config.yaml
d_model: 192
vocab_size: 2048
activation: "swiglu"
tie_embeddings: false
parallel_block: false
init_std_up: 0.0394
seq_len: 512
dataset: "wikipedia_en"
MLP neurons of a small language model. Each row is named by its layer, matrix (gate and up: input weights; down: output weights) and neuron, and shows model dimensions 16-79. Each number is 128 + 24 x the weight over its row's rms, rounded and kept within 0 to 255. A neuron's up and down rows have the sign that makes its largest values positive.
After each neuron's rows, "fires after" lists the tokens most often just before its 100 highest values on Wikipedia text that the model never trained on.

L9.gate153 [ 72 144  77 132 148 141 110 122 154 153 110 148 108 116 111 120 108 133 119 107 136 107 121 135 116  89 145 139 101 110  97 119  55 149 127 142 117 125 123 135 101 133 148 128 133 157 100  80 105 112  82  97 126 121 161 116 114 119  95 116 148  62 181 111]
L9.up153 [159 119 109 150 133 141 174 159 139 163 167 168 120 111 124 102 127 125 101 137 163 169 150 134  95  92 156  93 100 141 102 106 121 173  83 128 163 139 131 141 106 140 159 171 124 139  80  73 140 110  92 115 166 143 102 153 127 138 164 154 115 137  99 132]
L9.down153 [105 107 144 139 127 157 163  79 123 161 156 107 112 146 149 106 137 176 111 145 102 138 131 111  68  75 122 128 132 125 140 154 176 154 112 127 133 107 120 138 150 135 150 157  82 129 112 127  88  87 153 137 113 155 103 102 106 158 156 131 134 135 111 109]
fires after: " ", "s", " di", "i"

L9.gate616 [131 127 125 155  95 143 166 146 139  61 101 154 136 145 162 164 145  95 150  97 153 166 100 104 131  93 135 144 179 110 123 157 107 123 104 136 136 139 108 104 120 118 187 188 138 146 144 107 133 134 115 120 123  84 136  95 120 137 147 132 136  74 167 151]
L9.up616 [111 123 134 127 132 109 146  93 119 133 107 174 140 163 168 138  86 136 166 104 157 104 117 151 115  92 121 113 148 133 126 165 189 134  91 131 147 120 117 146 115 181 124 142 125 156 124  92 109 138 136 102 108 147 104 123 113 156 118 137 150 131 114 176]
L9.down616 [138 116 162 113 147 107 104 148 155 118 115 125 169 131 102 115 180 138 121 114 104 161 140 160  61 136  93 119 112 110 126 113 199 138 120 158 162 130 129 132 123 122 106 112  96 109 129 114 136 138 139  89 168 127 111 140 115 177 150  85  87 150 103 127]
fires after: " ", " W", "w", "B", " w", " Ha"

L3.gate184 [138 126 128 144 131 130 126 170 162 165 139 119 114 132 120 111  97 152 145 122 149 122 121  75  99 117 161 153  70 115 106 148 117 113 113 138 111 154 136 127 154 141 135 140  93 131 118 127 114 152 114 115 123  88 137 142 112 121  97  98 144 113 134  98]
L3.up184 [ 77 130 127 167 179 142 132 141 186 121 114 141 108 126 117 143 128 107 119 135  94 149 131  97 124 101 127 143  70 138 116 128 104 149 130 148 145 169 116 122 128 150 143 145 118 196 138 102 142 129  99 125 131  63 111 134 115 123 102  89 150 125 129  79]
L3.down184 [ 72 141 102 113 135 132 129  84 158 128  83 120 123 145 103 132 126 117 128 131 123 129 119 133 135 124 116  80 100  93 127 144 138  97 159 165 148 154  99 145 129 151 134 133 138 171 139 103 158 102  96 130 145  75 136 123 117  76 114 118 126 141  97 101]
fires after: " ", "s", "port", " p"

L2.gate201 [117  84 139 122 115  82 112 117 153 137 120  88 132 137 146  79 179 138 139 122 102 135 158 136 153 114 129 155  92 135 171 109 108  83 150 135 125 159 126 175 114 137 148 127 148 115 160 129 115 126 114 116 128 157 119 146 153  95 114 124 118 105 169  76]
L2.up201 [130 127 153  79 139  95 105 141 149 123 132  93 166 107 116 114 122 107 137 160 123 174 141 129 132 159 138 131  93 150 137 134 175  99 153  77 134 132 117 126 115 179 154  86 115 143 136 157 140 173 126 137 140 137 131 115 115 118 132 150 129 134 126 122]
L2.down201 [120 150 159 127 175 154 111 112 114 114 126  97 158  95  98 134  83  94 130 167 139 163 126 110 113 151 149 122 116 139 103 114 138 114 133  95 132  99 139  85 127 151 129  84 117 149 118 148 158 188 117 162 143 148 151 120 110 158 154 143 108 135  95 184]
fires after: " ", " |", " 19"

L10.gate178 [136 129 118 156 158 149 127 120 158  92 130 140 125 113 107  87 158 114 132 115 133 120 114 112 144 123 151  97 150  95 112  75 124 158  97 125 142 177 119 106 153 104 161 135 167 115 104 112 150 131  79 145 119 101 167 108 112 142 136 157 115 102 161 138]
L10.up178 [163 133 149 130 104 112 138 117 164 122 141 109 167 111 118 120 100 153 145 147 119 162 117  74 122 127 150 141 118 151 153 113 117 105 107 122 161 157 143 173 149 123 111 131  99 138 177 114 110  92 111 121 107 107 140 173 132 104 143 101 129 170 127 126]
L10.down178 [110 164 143  97 183 122 154 160 147 124 154 104 135 137 150 117 133  96 168 113 165 140 128 157  78 100 166 174 120 109 125 138 162 122 122 141 124 157 136 137 154 103 159 116  80  99 148 133 106 158 121 100 122 107 161 140  90 175 142 137 160 161 170 135]
fires after: " ", "s", " con", " Con", " un", " su"

L10.gate389 [131 121 113 125  78 108 115 147 125 101  67 143 102  88 166 122 123 146 130 125 165 120  74 113 151 104 143  70 142  99 131 121 157 100 107 133 120 120 123 138 112 146  83 118 154  89  97 149 126 143  88 138 152 146 102 132 140 142 127  97 150 149 188 128]
L10.up389 [115 145 172 101 149 109 131 133 152 145 127  94 118 107 148 132 105 127 125 153 109 144 138 114 157 115 140  67 162 194 110 107 129 134 139 149 153 110 144 126 143  76  90 136 107 162 141  90 150 123  91 156 156  99 109 157 108 118  91  80 123 152 143 184]
L10.down389 [120 103 126 109 141 100 127  97 137 159 168 102  75 134 145  94 145 126 144 148 140 117 150 141 151 119 130 128 140 143  95 111 152 161 142 164 113 140 118 123 118 138 183 136  64 158 135 103 118 109 132 101 116 105 116 130 147 121 122 127 133 140 144 144]
fires after: " ", " con", "ur", " pro", " Pro"

L4.gate543 [149 122 121  98 139 134 119 172 162 114 104 117 114 122 177 113 151 149 132 118  93 107 108 119 108 152 171 132 129 101 136 118  91 105 176 158 101  85 127 186  97 158 105 189 137 112 126 123 137 125 131 123 152 138 154 119 147 120 141 113 111 133 149 133]
L4.up543 [162 141 164 116 140 136  81 120 150 132  98 131 132 146 125 133 127 141 134 119 105 102 115 145 136 198 151 149  79 114 159 160 102 130 156 129 126  93 119 136  87 149 117 124 139 136 134 123 148 146 169 122 169 102 112 104 156 107 142 132  86 149 145 109]
L4.down543 [160 132 140 108 146 149  98  99 127 144 110 117 175 145 148 129 107 131 142 125 142 116 120 123 135 164 124 169 125 110 135 165 175 151 126  99 152 125 117  90 128 142 109  99 112 173 159 111 124 128 157  96 167 106 127 116 135 138 136 153 103 126 131 108]
fires after: " ", " |"

L10.gate261 [107  98 126 118 112 140 112 150 123 105 108 126 139 123 150 155 166 118 107 103 108 135 140 123  68 130 164 103 186 139 175 142 137  97 145 133  82 127  51 122 128 111 168 123 165 147 121 107 122 147  80 115  93 115 139 101 145  99 118 100 153 157 145 141]
L10.up261 [157 127 102 155 100 180 127 116 118 105 121 108 184 150  91 151  99 132 134 119 120 156 147 109 122 123 158  56 136 135 103 114 128  86 150 151 163 126 127 129 117 153 144  71 123 137 132 138 107 154  91 141  98 121 111 149 102 132 123  87 125 118 123 127]
L10.down261 [109 148 130 112 170  96 141 128 140 120 136 144 132  95 100 105 168 104 146  97 109 100  72 118 187 110 140 133 138 137 144 116 135 138 128 114  99 120 122 116 159  91 111 124 145 112 140 112 104 123  88 103 146 142 132 104 131  95 161 119 142 136 169  93]
fires after: " St", " G", " bo", " W", " tr", " b"

L10.gate492 [132  90 152 130 124 102 145  96 128  73 130 115 114 144 127 108 132  89 131 132 126 166  76 101 115 171  78 125 105 111  78 103 127 110 129 102 127  94 138 139 168 128 155 146 125 104 115 159 156 110 143 147 147 128 124 127 130 126 145 163 154  86  77 135]
L10.up492 [166 117 139 122 118 142  37 107 116 104 118 138  86 129 108 139 123 133 157 157  89 118 139 139 139 113 135 135 163 104 112 132  98 138 127  88 142 119 137 108 118  99 151  93 116  91 125 141 108 147 128 136 152 105 151  99  87 151 114 136 110 106 106 128]
L10.down492 [103 125 124 167 110 104 139 164 114 142 124 156 174  78 135 139 114  96 115  98 106 108 119 141 172 101 116 115 178 123 139 146  97 135 115 135 137 128 136 166 122  98  76 160 117 144 133 140 163 140 120 114  96 178  95 129 143 120 169 103 163 169 146 147]
fires after: "la", "hy", "ho", "s", "go", " I"

L3.gate441 [ 98 102  92 127 123 160  91 118 116 142 141 160 161 117 123 120 125 154 145 121 114 119 125 126 140  76 148 171 157  97 123 163 153 132 135 123 108 108 124 147 126 101 174 131 125 109 124 138 132 117 104 113  74 101 152 192  75 123 123 121 106 127 161  56]
L3.up441 [106 154 124  88 113 111 143 168  95 135 109 110 146  86 162 105 114 166 128 147 118  97 107  74  94 189 157 142 139 112 113 144 139 131 121 102 120 105 122 147 146 146 167 135 109 120 109 142  99 115  89 109 150 113  63 167 117 117  78 130 101 119 100 139]
L3.down441 [106 126 136 119 142 134  62 163 103 141  85  99 130  94 175  83  97 121 125 184 132 128 154  98  74 117 132 138 118 149 130 111 135 146 110 129 122 129 141 103 166 164 134 129 106 129 117 120 113 138 107 162 119 168 148 118 124 203 107 123 120 128  96 170]
fires after: " ", " P", "1", "\\"

L3.gate26 [136  96 141 159 110 156 120 132  86  91 113  83 130 153 183  73 185  82 149 145 137  65 149 167 139 107 142 125 166 109 132 140 145 129 126  88 110 109 140 156  88 136 121 140 218 115 131 168 117 117 117 125 111 133 110 101 143 130 154 100 128 127 158 135]
L3.up26 [146 124 145 126 109 133 121  92 108 111  96 111 160 144 119 104 141  99 155 163 118 122 148 149 125 139 173 147 131  98 129 176 162 116  88  80 105 113 129 134 114 156 133  91 166 143 141 132 121 120 145 118 136 141  78 129 143 118 173 126 146 135 125 107]
L3.down26 [118 138 112 107 125 107 125  97 173 137 122 167 127 125  80 152  64 109 186 127 137 173 108  82 150 138 156 132 104 125 127 127 197  95 111 121 125 141 118 126 135 133 166  88  75 118 117  93 154 150 173 118 138 122 124 150 123  74 132 171 150 147 121  96]
fires after: "–19", " 19", " 18", ".", "–1", "5"

L10.gate70 [127  60 142 152  91 132 122 132 112  84 110 102 143 192 156 104 118  85 116 123 105 133 135  99 138 119  89 113 186  84 156 126  92 142 134  88 132 147  52 123 138  94 168 192 116 135 137  79 151  94 124 130 118 131 143 110 126 119 140  87 146 130 160 152]
L10.up70 [ 89 122 139 130 119 129 156 165 110 154 137 125 158  99 125 124  90 159 159 115 139 133 144 144 139 148 144 106 124 124 119 130 130 148 111 115 135 124 176  86  80 116 113 144 152 143  96 136 112 159 163 163 114 141 168 107 144 137  99  99  84 140 143 125]
L10.down70 [108 111 141 155 133 117 134 166 138 108 113 169 143 122 105 163 144 156 141 121  97 169 140 123 122 115 122 157 137  85 156 107 108 103 114  82 139 140  65 158 137 104 117 169 114 117 160 140  97 135 112  99 152 140 102 121 110 104 118  76 111  99 123  89]
fires after: " W", " h", " b", " w", " f"

L2.gate320 [112 139 140 103 139  95 105 133 111 114 112 146 105 113 164 139 142 118 133 154 120  24 159 101 158 152 111 111 138 124 146 157 157 110 123 147 121 183 133 106 127 106 132 151 136 121 126 148 140  81 113 132 121 132 116  94 149 180 139 183 133 128 115 122]
L2.up320 [ 62 120 143 115 110 107 128  95 152 118  77 100 112 149 143 132 166 136 172 169 103 121 144 158 161 170 149 137 115  94 125 133 140 100  76 150 111 143 133 133 135 116 113 136 140 101 122 148 107 117 124 110 171 130 110 140 155 184 131 163 141 134 106 126]
L2.down320 [164 124 145 143 134 134 110 108 159 133 159 155 144 116 123 108 144 111 154  97  98 185 123 176  70 114 120 136 124 126 138 130 124 133 114  86 162 170 132 129 101 149 153 123 162 164 110 103 172 140 191 151  85 118 120 143 131 131 139 112 115 137 125 126]
fires after: "ó", "ja", "á", "lo", " Ko", " Mo"

L2.gate68 [110 120 125  98 165 103  97  97 119 147  92  90 117 127 143 106 109 118 163 105 139 124 167 133 172 116  91 126 138 138 146 121 171 109 132  82 133 131 164 138 140 121 160 121 135  69 155 168 129 127 135 113 128 136 114 144 147 164 140 119 166 117 144 129]
L2.up68 [142 108 122 105 127 186 136 151 125 106 147 136 108 135 133 148 101 164 138 155 140 172 124 108 125 111 130 129 131  94  95 181 143 142 133  88 121  75 146 157  91 144 131 185 119 130 152 156 103 141 153 129 151 121 152 162 155 151 168 122  98 118 102 120]
L2.down68 [148 130 103 121 103 116 133 157 116 149 113 149 140 130 126 133 133 131 176 194 160 122 155  97 116 135 132 135 181  87 149 155 137 118  90 144  94 107 162  94 137 150 138 147  91 135 162 125 114 115 183 129 127  89 126 129 114 152 152  95 159  87 157  96]
fires after: "ja", "ri", "ju", "ur", " Ru"

L2.gate316 [ 93 131 123 123 142 186 106  89 113 151  96 102 121 120 148  87 113 122 118 141 107  80 132 109 121 146 128 180 117 137 137 138 154 126 118  85 159  83 145 165 113 129 129 149 119  92 135 161 125 141 124 114 155 136 178 116 176 151 166 145  97 137 150 114]
L2.up316 [106  97  94 139 114 138 104 138 135 126 121 102 118 120 141 101 137 161 124 149  95 128 161 130 141 126 126 144 137 107  84 124 125 125 119 115 135 112 111 163 135 108 126 169 118  40 147 169 120 148  78 133 203 151  94 172 102 148 124 135 104 121  99 141]
L2.down316 [111 114 111 113 169 113 120 137 131 127  99 107 169 104 150 112 171 125 110 130 140 141  94 134 109 120 164 146 116  79 123 123 117 118 140 125 102 102 164 151 138 118 116 143 124 126 127 121 129 113 163 107 117  92 179 107 154  94 127  70 116 109 151 105]
fires after: "á", "ó", "ju", "ja", " Ju"